python train.py --num_hidden_layers=14 --hidden_size=384 --num_attention_heads=12 --num_key_value_heads=12 --head_dim=32 --intermediate_size=896 --vocab_size=2929 --hidden_act="geglu" --norm="rmsnorm" --norm_place="peri" --norm_eps=1e-05 --positions="rope" --rope_theta=100000.0 --rope_fraction=1.0 --qk_norm=false --attn_scale=0.177 --bias="none" --tie_word_embeddings=true --parallel_block=false --extras=["capped logits"] --init="uniform" --init_std_qkv=0.0332 --init_std_o=0.00627 --init_std_up=0.0332 --init_std_down=0.00411 --optimizer="muon_variant" --learning_rate=0.00847 --beta1=0.93 --weight_decay=0.055 --lr_head=0.0144 --max_grad_norm=1.0 --warmup_steps=200 --schedule="wsd" --decay_fraction=0.619 --decay_shape="linear" --final_lr_fraction=0.0 --batch_tokens=65536 --max_seq_len=256 --doc_mask=false --train_tokens=358900000 --max_steps=5477 --dataset="wikipedia_en"
MLP neurons of a small language model. Each row is named by its layer, matrix (down: output weights) and neuron, and shows model dimensions 0-95. Each number is 200 + 30 x the weight over its row's rms, rounded and kept within 0 to 999. A neuron's up and down rows have the sign that makes its largest values positive.
After each neuron's rows, "fires before" lists the tokens most often just after its 100 highest values on Wikipedia text that the model never trained on.

L5.down421,191,185,216,201,200,155,267,173,171,194,176,249,195,215,229,192,183,227,223,251,178,213,208,187,235,186,205,195,203,142,198,216,192,166,190,202,194,176,98,203,201,148,181,157,194,188,165,156,217,170,211,210,204,233,196,188,158,196,196,205,194,217,173,250,195,173,211,246,214,240,222,182,158,160,235,184,197,197,233,232,190,226,206,160,217,226,196,251,164,168,177,238,186,211,150,213
fires before: " of", "ents", "ation", "ent", "\n", "ies"

L11.down160,239,251,189,183,194,234,254,229,190,186,178,162,257,131,174,185,200,199,205,153,165,191,236,210,163,171,267,176,207,245,237,192,145,189,188,211,189,172,208,282,223,195,158,170,210,214,201,127,222,175,193,201,220,147,188,265,233,235,185,261,188,235,160,205,252,169,209,200,230,196,245,237,218,183,190,176,263,248,201,191,188,147,150,182,205,191,184,186,209,208,198,212,175,226,186,230
fires before: " |", "'s", "ics", " (aged"

L3.down671,289,160,230,167,237,217,258,168,214,151,200,215,143,219,195,166,216,205,191,192,193,206,171,205,155,200,178,216,189,204,188,163,180,205,152,184,193,211,196,247,230,182,191,187,211,225,122,198,236,140,192,198,230,147,197,190,192,243,197,227,201,246,165,190,193,204,226,204,198,234,231,197,182,212,185,161,214,168,176,206,215,204,244,173,240,130,188,217,201,266,250,219,219,160,203,185
fires before: "|", "ship", " of", "ing"

L2.down437,230,232,236,174,200,235,208,163,223,174,243,210,232,216,240,243,194,121,213,156,224,182,212,226,210,172,234,234,193,195,222,158,188,242,127,184,200,190,157,212,204,131,244,155,186,171,200,165,199,183,212,177,209,203,218,186,207,164,205,267,199,258,218,182,225,236,168,172,170,203,247,210,223,265,235,156,205,248,221,184,162,172,163,138,235,178,154,174,223,173,201,190,162,153,208,188
fires before: " |", ";"

L9.down613,130,222,208,201,223,184,139,229,256,112,227,208,187,239,213,201,237,218,165,191,171,168,211,208,250,185,159,224,167,174,229,222,210,204,231,193,219,230,190,207,230,146,195,225,201,199,228,233,149,203,196,167,227,231,195,261,190,242,229,175,192,171,190,236,194,194,152,185,194,212,212,196,193,170,193,196,201,200,195,212,199,169,161,209,233,272,243,169,126,200,211,232,221,220,190,207
fires before: ",", ".", " |", "I", "\n"

L5.down296,159,197,215,141,189,187,196,164,194,204,199,184,133,215,187,240,132,176,164,168,245,191,175,229,198,238,195,192,162,220,215,210,197,202,179,180,231,212,143,199,218,179,254,221,183,217,209,206,149,224,216,204,188,195,203,174,174,225,141,199,167,200,232,211,193,215,233,241,196,216,177,192,217,223,179,214,197,252,206,90,197,153,203,231,256,191,230,230,214,204,178,244,204,247,199,201
fires before: " |", "%"

L2.down710,223,163,184,243,202,237,163,192,190,234,159,215,181,204,214,241,201,168,233,235,192,205,155,230,180,148,223,171,185,235,153,185,200,265,201,246,267,244,212,220,196,259,259,216,201,181,228,217,247,177,194,202,285,232,217,210,276,136,181,196,170,210,149,174,222,165,115,202,172,142,230,236,193,203,210,236,217,223,250,178,160,228,197,179,194,239,186,180,235,168,206,183,233,200,232,175
fires before: "8", "7", "9", "5", "3"

L9.down723,170,206,204,206,178,146,263,218,217,150,207,230,157,172,183,151,187,119,217,191,173,191,239,187,216,245,196,204,210,205,236,242,208,165,292,246,241,222,204,154,194,180,133,215,222,243,209,183,192,225,239,201,178,186,175,195,196,236,178,156,208,172,199,187,203,201,269,252,199,168,146,212,176,199,146,222,185,203,243,226,203,222,198,179,186,143,206,237,189,236,189,203,222,240,209,230
fires before: "\n"

L5.down78,179,240,184,244,246,227,222,169,181,242,190,134,232,251,240,241,215,198,153,256,187,196,196,208,172,218,230,168,207,230,282,195,211,236,222,230,199,173,157,154,244,228,213,194,168,233,267,196,226,200,245,171,182,243,174,240,166,205,190,164,214,202,183,269,203,217,204,205,190,172,210,206,199,192,200,184,178,217,241,184,111,207,274,213,275,237,142,160,156,166,191,235,190,171,164,205
fires before: " in", " to", " with", " as", " on", " from"

L3.down321,195,183,249,204,226,166,195,226,205,172,188,249,260,195,175,171,187,169,204,170,218,181,171,172,205,226,186,169,228,223,226,249,186,257,272,167,205,165,205,195,199,167,188,211,182,159,219,181,207,201,245,202,172,211,166,135,202,176,200,176,233,174,189,170,210,203,160,239,205,180,138,204,217,165,126,254,232,219,177,222,191,186,158,246,225,221,200,204,173,169,161,182,175,222,205,187
fires before: "\n", " 0", " 1", " Q", " ", " 8"

L9.down433,191,203,195,201,266,196,190,224,217,188,131,215,182,211,206,213,198,164,248,174,222,151,192,221,157,193,195,227,183,183,216,205,181,147,229,168,181,213,233,157,180,187,202,167,187,196,185,192,191,232,193,139,225,156,199,223,163,164,221,220,148,245,189,169,163,207,226,226,225,156,192,237,215,190,200,212,227,174,223,232,220,215,150,203,272,176,194,178,201,164,197,150,225,237,237,201
fires before: "ed", " the", " that", "s", "ing"

L5.down809,193,190,170,163,230,196,202,148,211,195,252,183,168,255,176,238,227,178,153,199,169,208,281,219,182,197,193,261,212,198,242,225,258,220,182,201,216,199,197,223,259,179,172,192,232,192,229,212,241,173,205,231,167,231,246,196,189,211,209,172,171,205,214,236,235,178,187,265,174,218,194,175,209,206,197,180,270,180,202,217,221,175,241,193,224,164,153,180,237,206,202,155,171,240,200,214
fires before: "\n", ".", " |", " and", ","

L2.down519,180,203,182,145,180,180,221,219,233,171,241,210,179,170,153,154,233,211,172,132,217,221,213,175,223,222,277,252,200,190,198,223,251,207,189,182,216,233,214,164,243,217,231,282,164,190,236,235,240,184,223,247,227,214,167,223,196,215,214,210,256,171,197,161,212,193,255,187,158,204,209,209,211,245,183,196,231,165,187,196,209,194,219,154,234,155,235,253,162,226,190,227,185,228,223,185
fires before: "\n", "o", "The"

L2.down544,183,179,207,233,174,184,208,208,234,242,197,242,242,233,184,257,247,190,190,195,146,194,168,148,276,198,186,204,240,218,199,223,207,222,176,205,177,187,195,188,204,220,225,224,221,194,212,230,271,260,225,239,188,226,215,163,219,198,231,181,232,234,215,190,148,140,243,230,210,240,184,154,265,189,186,158,207,165,204,248,206,187,239,228,206,207,207,205,192,189,188,208,163,194,234,212
fires before: " |", "\n", " of", " were"

L11.down872,99,210,139,232,153,163,244,199,173,172,234,208,167,151,145,210,181,215,252,191,189,256,167,218,197,189,191,186,194,217,219,244,197,194,226,181,213,208,183,204,244,167,157,217,213,196,186,201,169,221,184,207,214,170,213,159,183,196,204,186,173,234,171,168,207,207,198,210,222,171,172,235,153,219,225,102,198,212,174,127,155,231,226,204,187,174,205,166,195,172,178,200,170,176,204,171
fires before: "4", "5", "4.", "3"

L2.down693,157,254,225,236,210,123,161,242,189,225,176,186,219,196,184,171,197,209,186,186,182,219,277,251,202,186,223,212,254,234,222,201,206,104,198,226,226,204,226,222,182,152,191,198,198,208,211,204,254,186,218,186,183,230,191,203,192,165,199,199,214,220,253,189,195,224,193,193,173,152,184,197,194,178,155,180,166,167,172,230,214,238,210,163,195,216,216,200,219,132,172,200,241,226,163,212
fires before: "all", "f", "er", "u", "is", "ab"

L8.down320,177,199,203,165,178,134,198,242,195,206,179,193,198,225,137,200,197,182,148,225,173,237,186,201,249,184,224,181,201,198,152,234,278,176,220,214,120,172,185,229,239,257,176,240,183,203,212,179,128,200,211,272,194,214,178,195,192,165,195,187,218,203,199,166,190,170,151,192,251,238,214,242,180,206,185,172,186,194,220,200,217,229,200,155,197,174,213,193,183,194,169,188,195,186,260,196
fires before: "4", "5", "6", "2", "3", "8"

L11.down13,209,246,230,205,188,208,224,224,196,189,192,227,202,198,224,170,209,200,194,229,215,243,178,209,217,152,131,221,215,168,229,224,213,280,205,227,165,237,228,226,278,178,253,147,213,191,188,163,165,141,200,178,170,182,155,211,226,218,141,272,200,198,169,209,196,231,201,201,160,194,196,230,229,184,217,179,211,205,208,245,189,221,197,142,169,221,171,190,246,160,232,246,159,204,241,244
fires before: " |", " /"

L9.down142,216,247,232,242,217,169,221,195,264,162,192,203,196,185,236,210,222,214,209,214,222,120,202,174,229,217,224,207,221,159,252,253,238,183,187,224,213,220,182,215,207,225,229,237,212,200,196,213,164,231,193,191,212,213,160,208,209,163,188,196,225,157,184,226,214,211,147,212,246,186,217,151,206,210,183,261,230,169,161,230,152,233,223,192,172,184,164,170,243,201,180,227,235,172,177,176
fires before: "ian", "ia", "a", "an"

L9.down66,176,229,176,147,251,197,172,164,187,248,240,242,250,176,216,144,207,187,204,205,225,206,174,221,209,181,220,205,139,196,208,159,203,235,220,230,238,180,181,157,202,169,188,189,181,157,150,210,169,177,207,202,194,222,129,221,208,210,193,153,221,190,210,167,222,201,267,173,165,207,201,235,247,221,196,229,169,220,212,198,199,236,199,148,201,233,139,182,193,279,211,222,171,248,193,206
fires before: " |"

L6.down615,132,161,214,169,191,174,209,235,171,208,192,195,173,188,194,181,212,190,184,222,172,142,202,226,184,135,165,197,174,171,228,172,217,179,177,212,194,174,185,237,188,201,196,145,164,210,231,173,309,154,183,187,185,171,171,185,159,195,229,241,213,180,243,218,258,271,218,216,274,194,229,132,198,177,208,194,144,228,252,210,198,211,242,179,193,196,209,218,163,208,188,192,229,200,206,229
fires before: " |", "'s", " of", " were", "\n"

L2.down767,235,189,174,179,224,157,185,177,190,220,182,203,192,253,103,174,244,207,194,233,202,157,173,231,231,236,224,185,133,200,195,241,211,151,210,161,182,199,223,180,191,172,195,211,243,246,171,186,173,222,197,195,187,173,233,225,165,161,162,237,193,199,148,233,184,223,204,230,217,176,218,194,197,181,187,207,216,216,182,165,183,242,229,176,236,175,191,185,195,202,255,234,198,209,191,188
fires before: "|"

L3.down482,234,200,226,250,151,157,233,214,216,210,243,215,168,198,219,243,219,172,177,240,225,209,229,189,182,215,195,209,225,217,201,198,203,115,195,195,206,220,214,223,179,197,239,215,212,207,166,200,253,177,255,239,151,228,216,209,168,261,153,201,211,203,187,224,205,216,234,211,169,158,186,249,223,222,220,229,129,191,171,190,203,209,178,205,238,199,196,186,245,152,229,182,196,198,260,211
fires before: "cted", "ction", "ctor", "ct", "b", "ge"

L11.down318,203,187,241,214,224,183,175,189,168,189,196,207,213,201,175,188,170,148,216,189,164,183,188,233,228,181,275,128,199,202,265,253,176,228,161,202,188,196,264,182,191,267,182,177,178,184,160,165,170,164,256,187,247,206,168,204,186,249,214,213,168,202,215,203,241,191,229,196,215,202,199,211,170,224,241,193,218,200,166,236,205,215,187,211,256,214,214,224,159,231,205,184,231,218,246,209
fires before: "es", "ed", "ing", "s"

L11.down728,218,204,218,208,186,241,118,225,243,152,223,191,221,241,197,207,167,218,159,153,252,131,191,217,151,166,223,231,183,196,240,166,166,233,168,207,257,198,200,183,226,211,166,236,188,204,226,203,183,164,184,213,252,216,205,173,247,152,208,227,218,163,188,229,175,155,181,236,195,236,231,240,166,187,182,160,199,197,230,164,168,186,207,214,204,166,186,210,188,174,214,166,183,203,264,192
fires before: "0", "1", "4", "3", "9", "ett"

L11.down589,158,228,171,194,167,179,221,206,173,161,228,221,152,178,254,197,170,237,216,225,207,202,206,152,244,207,218,219,181,195,183,191,182,216,185,246,252,258,160,206,222,229,226,217,163,164,190,219,201,192,162,256,199,238,190,188,216,192,187,224,209,196,200,150,144,197,176,220,158,167,171,231,220,267,214,180,223,253,167,215,153,241,215,216,186,216,207,233,166,137,238,241,193,169,193,186
fires before: " |", "7", "3", "4"

L11.down36,240,212,222,210,190,188,173,157,188,198,218,192,146,223,190,168,180,205,180,226,185,186,209,201,207,226,255,190,212,237,162,233,200,202,103,206,265,199,163,163,241,216,195,250,197,237,195,173,192,219,178,144,211,280,220,212,167,335,211,191,187,211,207,241,177,190,205,142,187,196,197,281,227,210,197,237,205,180,244,214,208,178,197,181,226,254,221,157,148,176,194,198,188,211,219,229
fires before: ")", ");", "-", ";", "R"

L6.down391,188,181,182,207,198,212,207,177,155,193,280,217,143,167,155,212,219,233,207,188,146,196,216,218,256,177,198,201,194,137,227,161,171,215,186,197,200,293,188,185,209,241,216,211,183,198,170,245,183,186,229,222,214,220,179,232,176,197,192,155,136,208,195,233,243,178,155,199,249,188,180,163,228,233,185,196,235,196,227,181,201,205,212,192,204,201,206,172,230,232,220,172,203,191,226,243
fires before: "ed", " that", "s", "ing", ","

L8.down34,184,224,182,200,247,167,168,151,222,200,195,224,216,201,164,209,226,235,184,194,148,256,205,182,190,181,220,209,162,163,243,221,185,229,145,227,195,163,194,171,272,240,179,171,174,194,250,195,213,225,196,204,267,241,185,183,159,241,240,211,197,201,204,187,179,202,228,160,213,152,184,193,144,209,275,219,227,218,157,187,227,205,212,223,203,197,189,200,234,138,201,260,171,182,275,190
fires before: " of", " to", ".", ",", "s"

L5.down287,209,215,198,233,263,259,232,224,207,214,212,157,134,252,183,205,227,192,134,237,179,200,239,208,193,162,204,234,192,226,163,254,187,185,187,181,156,213,239,259,191,242,207,183,194,223,211,155,174,216,171,180,148,185,201,173,194,193,189,185,265,249,205,189,205,216,189,241,188,208,246,208,173,243,210,210,222,225,243,206,239,250,198,206,191,152,184,205,194,233,176,200,153,175,209,171
fires before: "\n", " It", "h", " The", "hold"

L2.down475,217,209,196,234,170,188,239,188,232,209,194,210,205,125,206,200,233,234,232,218,229,154,182,188,137,210,215,225,149,277,236,234,196,112,172,207,220,227,177,197,226,184,202,224,238,155,231,193,197,175,231,176,201,203,212,232,197,222,202,167,216,213,184,183,219,188,185,104,188,223,184,169,207,185,322,182,226,214,240,192,216,228,265,201,228,175,230,201,193,228,154,199,183,263,215,221
fires before: " |", "\n", "}"

L11.down250,221,182,180,231,239,165,192,234,196,179,212,217,182,260,219,225,225,223,166,175,165,191,203,180,238,221,195,244,196,215,237,168,131,228,210,192,220,166,199,230,198,152,208,209,213,176,216,176,212,151,198,212,205,239,142,178,169,324,195,179,114,175,199,200,207,221,208,190,258,242,256,207,247,206,227,167,268,255,185,227,211,252,180,179,184,207,197,189,207,189,229,125,153,234,157,231
fires before: ",", " |", ")", "}"

L6.down98,233,224,206,154,171,223,200,218,201,274,245,191,185,237,175,236,142,197,208,244,224,172,204,224,216,181,211,200,179,239,235,155,167,191,279,221,179,188,209,214,211,240,179,176,210,229,196,230,192,243,193,211,202,219,175,158,230,282,237,209,224,280,167,185,250,235,180,198,278,172,178,222,188,192,218,233,200,236,239,232,192,229,202,204,159,202,230,221,165,259,210,204,162,195,206,221
fires before: "\n", " He", " It", " In", " The", " She"

L8.down710,193,186,178,176,209,172,204,239,219,191,206,224,186,179,226,207,227,227,225,217,168,209,210,259,149,222,240,188,237,190,232,200,243,215,190,219,190,177,208,222,212,190,210,179,206,162,197,182,204,118,164,203,178,204,185,254,230,249,232,210,218,217,125,245,176,248,185,211,169,185,176,201,150,240,154,201,169,231,228,235,183,107,161,223,204,252,245,187,198,214,218,155,245,262,216,235
fires before: "|", "\n"

L2.down842,157,191,224,179,189,198,220,209,177,190,199,165,238,223,193,251,210,194,219,168,193,181,200,176,227,161,251,179,165,212,215,201,200,240,176,225,253,207,212,257,170,198,151,280,189,219,220,150,243,208,161,222,217,134,173,199,174,186,174,261,211,177,191,195,176,188,226,229,208,179,246,231,197,221,116,236,190,215,199,213,180,191,142,180,205,215,173,110,219,179,216,135,226,198,181,202
fires before: "|", "s", "ing", " to"

L3.down436,196,247,207,241,217,247,170,224,221,207,179,240,211,200,234,142,197,224,189,188,158,229,256,206,204,209,253,184,245,167,206,238,178,140,206,184,204,127,164,226,186,228,190,191,183,175,240,243,253,105,174,243,164,209,268,218,150,204,186,204,212,242,186,199,225,275,221,246,144,194,244,233,234,246,184,159,190,163,234,260,217,154,200,243,202,191,178,229,237,211,192,187,186,240,218,167
fires before: "-", "=", "p", "H", "\n", "O"

L11.down637,201,184,197,246,153,201,185,227,177,229,217,199,241,184,189,203,160,214,232,149,233,232,218,208,202,168,246,233,192,263,244,222,181,174,212,229,234,160,207,223,226,152,187,204,158,243,216,229,185,178,202,215,172,192,200,194,205,185,242,167,149,205,211,222,204,195,199,229,226,198,179,208,246,219,215,186,230,169,246,164,179,201,180,235,227,231,203,242,206,214,181,258,198,218,182,200
fires before: " |"

L9.down259,172,170,204,153,159,215,208,229,221,202,154,176,225,238,220,230,188,211,295,189,222,247,170,151,209,174,227,144,175,192,209,186,166,212,183,211,214,244,185,158,165,198,182,213,208,249,210,239,167,141,163,210,189,175,208,173,177,235,166,227,191,169,186,172,210,173,208,188,222,229,134,236,161,222,195,214,207,202,172,206,247,158,214,246,241,187,186,175,137,251,203,214,233,192,205,184
fires before: "ed", "s", "ing", " the", "n"

L11.down587,221,211,249,268,182,198,229,184,205,199,236,186,224,171,198,197,234,200,224,202,196,186,187,169,223,220,158,173,269,271,195,268,187,160,198,190,215,189,225,136,266,224,187,223,205,203,183,197,211,193,201,182,214,218,179,187,223,218,182,258,140,196,245,153,203,219,188,188,186,170,207,198,216,203,189,203,156,188,179,218,234,221,227,187,200,223,233,190,245,199,209,142,155,234,201,162
fires before: "==", ")", "===", " and"

L11.down777,123,182,162,223,247,214,214,217,172,171,201,201,205,277,183,184,281,181,195,187,224,213,211,208,184,129,188,172,171,181,204,190,216,171,197,213,175,244,205,173,215,185,222,207,181,200,192,185,201,160,206,232,251,222,221,209,120,244,255,189,192,207,154,190,172,230,163,225,265,213,166,219,151,202,211,145,198,201,258,172,179,153,218,210,205,170,232,172,231,143,224,196,223,182,225,224
fires before: " by", ",", " to", " and", " for", " with"

L3.down459,215,211,190,231,162,152,166,162,192,258,220,215,230,200,212,149,239,170,187,248,212,227,211,210,143,206,254,186,168,232,210,236,174,192,148,241,211,185,164,225,241,220,200,207,229,132,234,237,168,160,188,164,157,251,222,223,231,177,265,196,230,213,220,192,216,201,168,239,173,175,164,249,210,200,178,208,177,214,183,174,216,230,170,229,206,180,240,170,194,209,206,174,218,171,166,257
fires before: " |", " of", " l", " were", ".", "\n"

L9.down234,232,208,125,229,190,202,234,209,237,238,204,273,171,294,169,198,197,224,243,135,176,174,218,174,194,199,155,192,138,224,200,195,183,235,196,231,183,204,199,173,174,245,218,196,140,186,168,172,150,187,199,191,224,207,196,221,231,241,154,158,189,216,172,224,201,215,131,210,208,211,169,181,203,159,236,164,207,208,212,211,205,208,193,176,255,190,198,216,220,194,204,205,206,225,194,250
fires before: "n", "ial", "er", "ist", "ural"

L8.down697,229,176,175,144,167,225,212,237,184,163,210,213,177,209,193,217,245,186,214,224,191,223,228,186,207,196,213,202,213,143,269,146,196,210,256,206,211,176,190,190,224,174,159,254,199,149,226,205,205,185,213,186,207,232,194,214,200,207,154,226,227,237,161,244,199,181,195,218,213,220,211,182,190,213,170,208,190,191,184,199,172,203,148,236,237,244,201,160,215,166,194,225,190,229,175,212
fires before: "\n", " and", ",", ".", " of"

L5.down385,209,201,223,206,183,213,259,205,194,160,220,236,241,193,233,170,193,199,180,194,155,169,232,182,194,238,199,218,156,193,220,177,155,222,238,168,118,204,230,206,179,242,204,198,226,218,208,202,198,190,233,208,225,236,260,238,189,239,228,240,220,203,229,163,155,228,193,183,163,214,196,204,204,173,270,242,239,211,197,182,148,183,261,223,182,196,209,140,194,162,219,194,154,218,229,214
fires before: " |", "ron", " /", ".2", "–7", "–6"

L11.down126,144,151,230,206,153,216,233,235,184,176,215,204,202,182,186,219,211,198,151,288,216,177,200,225,242,172,242,243,207,210,195,206,183,222,208,241,149,157,205,165,213,179,232,228,208,194,170,219,212,156,160,166,226,223,200,244,199,206,202,175,217,158,267,244,222,152,240,195,206,239,218,159,274,199,166,210,200,211,175,214,178,202,224,201,126,201,222,141,207,189,183,181,196,219,253,159
fires before: " |", " of", " \\", "=", "\\", " and"

L11.down289,248,210,248,195,185,185,199,214,182,203,160,200,210,195,177,242,192,220,211,223,200,270,187,223,241,218,204,243,211,217,247,200,135,194,201,211,243,173,192,199,206,182,203,221,212,225,228,215,180,173,206,218,189,154,164,216,197,293,187,198,171,222,222,201,160,204,195,189,227,211,236,198,197,217,170,224,162,253,205,141,208,184,254,247,202,192,274,230,210,205,157,187,257,183,158,222
fires before: ",", " |", " U.S."

L9.down34,181,184,223,254,199,176,186,212,147,213,232,177,203,182,303,197,168,217,148,194,190,179,188,146,231,199,243,192,201,218,209,164,211,254,212,200,249,172,225,203,199,196,207,206,239,146,208,200,224,234,230,170,221,210,168,214,193,171,235,218,213,145,191,188,222,240,228,218,178,217,195,152,192,194,209,197,268,206,179,226,215,215,207,148,199,238,129,181,224,216,166,209,138,185,213,186
fires before: " |", " and", "\n", ";", " by", " –"

L8.down274,192,211,225,212,282,191,223,183,126,221,191,200,182,159,176,209,237,192,185,220,183,206,252,175,207,204,221,247,183,178,230,171,154,206,246,195,184,202,190,175,211,207,208,207,194,146,190,239,179,239,212,200,211,232,203,264,93,192,212,217,188,214,165,184,223,219,159,225,187,276,176,227,198,149,150,231,188,191,211,191,208,185,187,182,254,177,194,173,147,212,208,200,144,208,210,165
fires before: " that", "ed", " to", " the", " in"

L9.down825,159,218,218,219,198,133,167,207,169,226,238,219,169,220,208,232,192,219,173,178,210,147,203,248,191,219,211,223,166,203,156,257,126,185,191,170,184,174,219,209,225,145,199,247,188,194,202,185,238,180,197,200,217,166,255,226,192,269,171,201,199,230,222,219,159,230,184,186,196,140,207,189,184,195,208,203,233,234,175,228,245,198,172,183,194,242,176,195,199,165,197,210,173,223,208,172
fires before: ";", " |"

L2.down240,197,183,197,252,197,179,252,131,217,247,174,191,220,180,189,181,202,188,233,203,249,161,204,234,181,212,192,186,157,207,216,236,181,196,184,243,180,213,193,169,239,227,210,238,192,195,223,216,254,185,182,186,205,118,197,194,170,152,162,156,153,217,135,221,158,210,213,195,138,190,180,212,185,169,169,228,189,220,172,196,157,222,213,172,204,192,195,187,180,214,175,175,209,184,258,214
fires before: "|", "|---|---|---|---", "|---|---|---|", "\n"

L2.down5,236,199,204,223,222,161,261,220,205,186,198,190,181,243,220,176,169,208,205,198,199,154,165,250,184,238,214,186,224,193,228,191,205,205,166,195,187,232,189,173,167,201,230,135,148,221,238,201,204,227,236,205,272,184,198,162,184,176,149,177,212,145,165,172,224,167,240,151,176,235,191,190,210,232,265,236,248,207,222,142,183,187,175,224,206,187,203,161,163,261,208,213,191,222,203,233
fires before: "\n", "A", "The"

L6.down156,204,256,170,203,243,245,235,148,172,213,140,155,245,218,178,318,251,211,185,155,171,199,224,162,171,218,147,251,163,159,170,240,292,223,221,158,208,198,199,177,239,178,190,181,173,249,191,206,205,185,189,215,177,223,256,179,156,251,190,232,179,213,205,211,194,219,189,217,209,225,200,217,184,190,265,210,199,235,236,203,245,177,252,218,254,174,192,199,190,247,168,203,191,248,179,180
fires before: ".", ",", " and", " as", " of", " to"

L6.down823,159,277,232,215,155,166,182,209,186,208,238,194,194,194,221,166,179,175,240,196,159,179,194,198,207,224,194,206,204,190,221,150,169,248,230,216,201,164,224,195,213,216,262,197,203,176,219,229,172,159,232,186,162,272,170,183,208,198,263,207,203,219,224,218,220,156,197,180,191,179,165,152,221,238,192,214,204,186,188,201,142,203,166,195,171,224,202,204,206,203,196,219,158,219,228,191
fires before: " |", ";"

L8.down78,194,177,212,201,183,164,192,175,191,222,239,192,189,213,179,197,240,167,241,207,167,175,196,213,271,153,187,228,208,198,188,223,191,158,180,258,157,213,182,178,205,164,207,202,204,242,216,218,193,163,186,203,159,238,232,263,192,222,171,244,222,247,187,212,130,224,247,178,245,217,235,202,165,247,222,234,215,204,211,245,197,170,177,198,211,263,147,200,199,199,245,191,216,209,208,211
fires before: " |", ",", "als", "|", "/", ")"

L6.down328,211,170,190,194,231,190,214,223,187,131,167,146,244,180,249,208,236,226,180,221,167,220,231,251,213,190,239,211,178,208,185,179,197,188,220,187,169,201,214,202,225,221,202,206,177,216,237,220,157,162,214,177,198,193,188,200,171,203,197,217,208,193,246,214,259,214,205,196,166,225,213,227,223,158,171,171,168,196,201,260,235,212,164,217,211,233,261,141,207,174,197,161,198,215,203,251
fires before: " |", "als", "al", ":", "\n", " 24"

L11.down328,169,192,224,159,171,216,241,220,193,285,233,212,220,205,222,183,201,180,221,176,169,177,199,201,207,148,139,230,193,163,207,218,182,140,191,210,232,221,208,197,192,207,189,245,179,196,213,184,157,212,229,232,262,175,241,252,183,201,203,120,200,217,153,222,180,234,238,157,197,202,206,181,140,204,251,180,249,175,210,243,200,209,223,158,176,169,174,248,199,201,220,156,260,177,191,243
fires before: " |", "c", ".0", "day", ":"

L5.down652,193,230,172,181,132,195,177,149,150,199,192,209,206,211,220,238,179,144,220,174,179,200,216,206,188,237,223,186,191,229,173,215,151,194,232,217,210,244,167,152,219,190,169,242,180,228,151,150,224,199,173,206,152,209,214,170,221,198,191,150,196,197,204,173,242,156,241,193,252,202,249,149,200,205,195,224,188,231,207,241,212,189,233,245,249,127,207,203,234,165,164,242,171,187,171,185
fires before: " |", "\n   ", "\n", ":", ")"

L9.down125,182,210,199,176,189,186,203,228,190,168,201,237,190,272,169,160,211,232,195,180,177,269,211,128,229,195,178,201,198,197,219,205,217,251,188,183,256,173,198,164,205,174,206,212,230,181,256,246,225,171,210,161,263,203,204,180,127,262,173,211,146,183,206,156,235,184,229,225,202,233,270,157,218,188,282,182,244,231,257,199,216,116,214,195,216,193,160,177,213,207,229,224,228,212,239,199
fires before: " |", " and", ".", ",", " City", ":"

L8.down879,185,200,206,251,233,200,251,192,218,189,200,164,192,142,234,122,215,226,224,199,128,182,205,178,201,212,223,231,244,191,198,224,161,187,198,204,198,195,199,207,204,194,177,214,219,256,186,180,231,221,188,188,152,199,210,158,218,257,180,193,238,177,169,186,172,198,173,190,266,171,184,181,190,231,229,212,244,222,166,175,188,159,173,215,180,187,143,244,164,240,201,180,217,157,190,216
fires before: "ian", "ia", "ia,", "ia."